MLP neurons of a small language model. Each row is named by its layer, matrix (down: output weights) and neuron, and shows model dimensions 176-239. Each number is 128 + 32 x the weight over its row's rms, rounded and kept within 0 to 255. A neuron's up and down rows have the sign that makes its largest values positive.
A block is one neuron, or neurons of one layer that tend to fire together. After each block is what it responds to, as a language model described it from the Wikipedia text at the highest values.

L4.down185 [133 169 183 117 117 127 113 105 150 101  79 176 139 134 157 123 113 130 113  95 126 135 110 133 187  94 173 117  78 103 112  90 115 129  99 104 169 114  82 163 151 145 159 158 101 107 199 146 150 166 115 105  67 132 146 153 104 140 105 124 154 120  96 135]
L4.down382 [104 167  85  82 164 130  92 140 183 130  92 169  83 148 124 150 117 152 154  96  59  70 117 161 166  71 112 162 138 166 146 171 131  89 170 144  99 182 127 145 125 100 134 117 109  84  79 121 136 109 156 102 108  99 125 159 109 150 176  91 141  64 130 145]
L4.down562 [122 124 152 112 160  61 131  91 158 187 122 167 136 149 147 136  83  91 126 176  92 122 192 131 123  89 114 185 105 119 119 143  88 141 123 127 152 147 138 154 146 186 165 118  98 100 162  98 147 106 167 156 129 141 170 122 100 128 166 104 144  82 118 102]
L4.down701 [143  66  90 114 157  92 156 130 135 158 175 122 160 129  92 102 149 100  91 104 166 113  69 124 114 117 107 121 150 118  98  87  96 159 195 118 106 170 138 144  30 181 175 187 126 114 134 120 137 121 130  80  81 135 167 122  83 123 155  85 156  96 200 129]
Section-heading closing equals

L8.down47 [ 95 175 121 113  75 110  92 141 129 101 118  86 132 130 130 177 127 127  77  88 119 146  75 247 134 137 159 132 142 152 122 156 154 121 155 146 146 153 137 155 139 139 113 106 121 128  98 121 103 120 133  70 114 171 153 165 132 111 125 126  81  86 100 133]
L8.down196 [130  95  70 121 168 129 105 132 190 133 150  96 132  49 120 174 128 158 150 204  72 147 134 136 136 142 117 100  68 171 148  93 114 109 186 167 134  94  93 148 176  69 134 103 151  97 111 155  95 132 106  74 129 111  75 153 135 150 120 103 102  86 127  91]
L8.down197 [133 128  94 142  97 120 110 177  79  98 156 150 150 102 115 109 170 184 102 119 142 113 117 198 115 104 163 151 100 156 152  73 161 113 132 142 115 112 143  96 127 159 167 128 126 107 110 121  97  91 138 107  70 108 163 175 101 127 150 158 140 182 184  93]
L8.down263 [122 144 172 137 154 149 118 160 140 176 155 136 175 139 170 154 114 180 160 141 112 133 116 122 110 162 135 104 111 142 166  48 139  72 149 179 140 126 106 130 168 167 133  99 102 144 145 119 187 137 166 119 162 148 126 142 105 127 156 154 128 135 127 143]
L8.down280 [131 114 117  96 165 101 133 100  90 147 134 130 126  93 143 125 138 111 110 159  97 105 122 219 147 118 125 124 132 115  97 152  98 153 132  83  88 112 116 135 103  83 131 142  91 113 125 141 107 177 145  97 173 118 121 163 137 180 127 158 114 104 130  99]
L8.down371 [154 122 117 142 150 148  76 151  76 187 171  73 146 147 153 109  87 169 118 149 141 115 134 180 112 126 106 131 142 146  54 134 107 166 174 171  81 151 156 151 145 114 154 163 102 109 117 123 144 201 137 123 152 181 159  86 175 131 120  92 141 116  92  98]
L8.down388 [110 125 163  73 127 117 136  99  84 151 107 121 146 130 168 113 163   0 115 171 158 153 134 203  95 180 164 119 129  89 125 127 138  87 113 126 104 121 118 120 116  91 171 108 170 117 123  80 139 166 159  99 153  89 104  90 116  79 116 138 140 108 144 113]
L8.down397 [154 156 130 114 129 140 173 153 146 137 110 171 132 145 109 105  80  97 118 112 133 108 101 178 112 147 172 122 125  97  87 112  96 143  91 187 121 110 124 101 136  93  98 121 133 148 139 130 160  95 133 154 108 123 161 153  72 110 135 110 113 118 101 102]
L8.down414 [ 92 144 171 151  99 132  89 153  95 132 129 134 144 145 138 144 122 162 104 139 106 144  99  73 152 143  83  94 116 105  81  30 125 147 110 107 131 122 119 133 152 150  98 106 176 162 105 118 145  72 176 116 174 129 150  84 150  59 157 112  96 117 160  82]
L8.down416 [ 68 145 130 118 102 132 182  75 121 106 161  76 157 109 150 105 104 161 100  76 125 135  96 140 148 134  99 146 138 101 149 178 106  98 151 185 133 156 126 118  98 107 116 143 124 135 140 178 112 170 103 127 170 101 106  97  86  90  94 118 115  62  99 153]
L8.down429 [134 160 150 158 139 123 170 179 178 162 161  96 145 146 126 113  56 156 142 110 127 167 144 255 114 130 110  90 140 171 141 135 154 125 157 107 118 138  95 130  88 119 150 134  98 141 162 160 127 121  97 139 155 162 171 182  75  94 118 158 118 133 129 159]
L8.down448 [146 162 187 112 144 151 115 141  99  97 103  94 122 152 158 154 133  90 145 164 115 118  65 183  70 101 113  66 120 105 102 175  98 166 156 172 125 150 124 157  94 114 123 110 162  90 145 168 119 121  90  80 159 152 122 157 108  76 147  94 111 199 155 162]
L8.down452 [101  82  80  99 179 125 121 129 124 115 118  67 154 161 141 141 125  40 162 129 161 113  70 144 152 158  98 124 129 112 152 119 143 148 146 100 112 160 148  73 144 139 129 131 136 147 112 156 135 153 177 132  66 130 149 211 143 134 140 151 110 142 106 123]
L8.down501 [134 151  81  94 129 120 170 137 146 140 131 127 131 134 124 120 143 109 170  98 105 185 125 160 122 107 103  41  51 124 138 100  95  85 103 114 150  98 176 119 110 120 116 200 197 127  81 150 131 136 139 161 132 175 151 144 150 142 144 125 149 113 150 142]
L8.down557 [126  61  79 173 120 142 147 159  99 158 132 139 155 145 159  83 169 220 127  77 147 124 129 112 153  89 116 163 108 122 107 131 171 126 108 113 130  76 157 117  72 117 137 162 138 171 159 108 123 136 149 125 117 145 122 115 111 162 125 127 161 134 157 118]
L8.down660 [116 165  79  89 130  91 133 173 128 126 103 183 170 119 139 171 143  96 144 164  79 141 148 125 151 170  45 100 126  69 163 119 152 130 144  84 104  94 155 132  98 147 135 126 173 138 126 137 115 172 158 118 121 139  54 118 118 115 112 104 173 142 154 140]
Section heading closers

L11.down85 [142 176 102 105 120 151 142  92 115 135  81 151 105 115 161 138 105 117 112 183 130 108 128 203 101 111 171 118 123  71 146  91 126 147 178 163 152 153 114 155 126 100  66 156 156 121  94 135  86 183 144 132 155 153 123 137 139 168 107  90 159 119  79  72]
Structural punctuation continuations

L8.down63 [ 93 199 166 161 109  94  40  99 136 128  97 158 120 174 150  67  97  99 145 162 120 136  45 175 189  73 132 118 155 151 140 171 155 142 176  88 173 136  82  87 125 121 118  79 114 108 169 140 106  79 135 139 165 108 101 131 151 118  98 117  92 181  87 130]
L8.down67 [151 148  86 102 139 169  55  84 127 139  74 110 124 111 122 170  94  89 128 155 166  54 146 202 138 113  87 127  70 152 173 125 121 157 112  92 178 142  93 125 102  88 117 178  91 152 118 182 129 144 110 120 122  95  87 140 116 114 112  94 102 128 137 136]
L8.down74 [121 116  81 108 150 126 122 117 143 156 129 132 167 114 159 125 142  91 140 122 154  92 176 157 175 189 148  87 179 133 187 126 142 138 116 193  93 132 152 174 110 109 135 104 146 154  58 173 132 157  98 165 143 105 143 157 201  79 100 133 115 146 131 139]
L8.down112 [100 146 158 136 192  76 152  78  88 117 154  78  71 114  73 149 189 223 102 136 127 190 129 124 135 110 134  79 146  91 154 103 153  80 145 154 128 148 141 127 122  38 140  99 159  83 117 141  91 144 130 159 124 123 105  87 147  65  94 110  89 112 105 128]
L8.down160 [109 107 129 143  86  92 142 142 139  76 163 128 141 155 123  85  47 135 193 188  57 135 206 155  94 150 166 121 118  73  74 174 124 189  69  87  72 155  91  76 123 143  95 173 113 118 119 133 121  96 170 132 117 102 146 103 128 160 143 128  82 113 135 147]
L8.down238 [155 139 146 103 154 145  44 106  49 117 129  57 109 102 167 134 145 159 114  92 119 146 166 196 126 122 146  96 146 101 124 185 130 159 165 132 103 201 138 160  97 129 156 113 168 152 115 136 157 139 120 103  80 149 112 101  81  80 121  90 153  91 122 144]
L8.down268 [146  74 126  79 106  47 102  85 117 139  79 157  85 119  85 119 126  69 136 183 130 158  64 174 172  89 109 170 130 111 144 128 100 145 135 134 106 106 189  75 112 159 101 148 158 132 132 127 136  93 134  90 147 103 146  98 182 160 162 136 120 108 126  71]
L8.down281 [122 146 183 158 101 124 112 157  90 124 170 183 141  91 128 180 128 140 171 140 114 109 126 103 163 109  70  95 116 187 130  95  84 154 125 107 100 141 151  49  83 182 127 123  87 147  91  82  43 135 162 213  94 132 160 191 154  84 105  53 126 166 112 140]
L8.down364 [ 94 106  65 124 111 151 144 131  72  96 112 166 123 145  97 116 151  53 125 159 122  76 129 169  94 125 200 172 147 141  99 114 172 122 141 121  96 103 160 112  48 154  98  66  96 152  99 176 151 157 112 137  86  56 134 115 161 157 135 169 164 100 116 101]
L8.down368 [108 123 105 135 104  95  74 156 155  66  92 108 135 127 114 150  80 133  92  67 142 168 120  30 133 195 127 153 125 130 141  88 149 129 145  91 179 110 110 126 108 130  81 114 162 129 149 132 119 135 157 166 140 187 148 116 114 142  94 123 104 166 160 146]
L8.down427 [119  90  69 104 117 195 136  35 168 199 116  92  88 117 142 103 100 136  97 144 102  87  81 117 101  69  40 176 105 117 119  68 147 148 139 113 182 136 153 124 132 166 162 150 120  73 160 160  85 154 151 156 116 150 161 143  91  45 141 126 168 120  85 128]
L8.down467 [118 183 130  73 130 117 107 154 123 100  84 135  48 110 150  76 127 170 106 103  82  96 147 101 149 117  72 160 126 191 191 109 164 169 107 154 119 110 138 126 140 131 178 160 161  83  98 172 141 174 112 145  65 155 118 101  72 138 207 199 118 115 114 139]
L8.down652 [ 89 184 158 148 153  92 162 142 161 131 157 114 189 123 119  80 159 144 161  76  88  92 182 105 130 142 112 199 142  97  38 131 124 150 140  94 145  96 164 127 162 147 112  82  82 185  73 166 125 102 116 149 150 139 137 116 179 124  88 110 119 136 134 126]
L8.down664 [130 168 153 173 154 133 147  50 147 174 124 197 143  88  85 109 160 178 164 154 137 141  82 170 114 137 124 134  95 152 122 189 143 121 106 169 166 134  94 136  80 165 147  73 139 128 108  81  74  70 147 171 160 119 122 133 102 124 139  73  91 198  77 196]
L8.down673 [130 165 142 106  81  73 114 141 159 116 114 121 107 108  80 152  89 186 168 143 134 149 142 199  96  98 132  81 154  91 135 163 135 132  94 105 163 152 108 175  93 103 138 160  87  66 161 143 110 188 130 121 122 127 110 112 118 102 121 210  82 110 127 148]
L8.down677 [ 72 160 121 123 120 108 118 138 145 175 139 116 116 160 165 143 160 103 151 176 154 160 126 193 122 112  89 140 129 164 137  88 124 107 154 150 109  87  78  86  89 186 144 138 142 112  63 102 101 170 133 184 168  99 167 152 105 102  98 141 136 159  88 177]
Table row line-breaks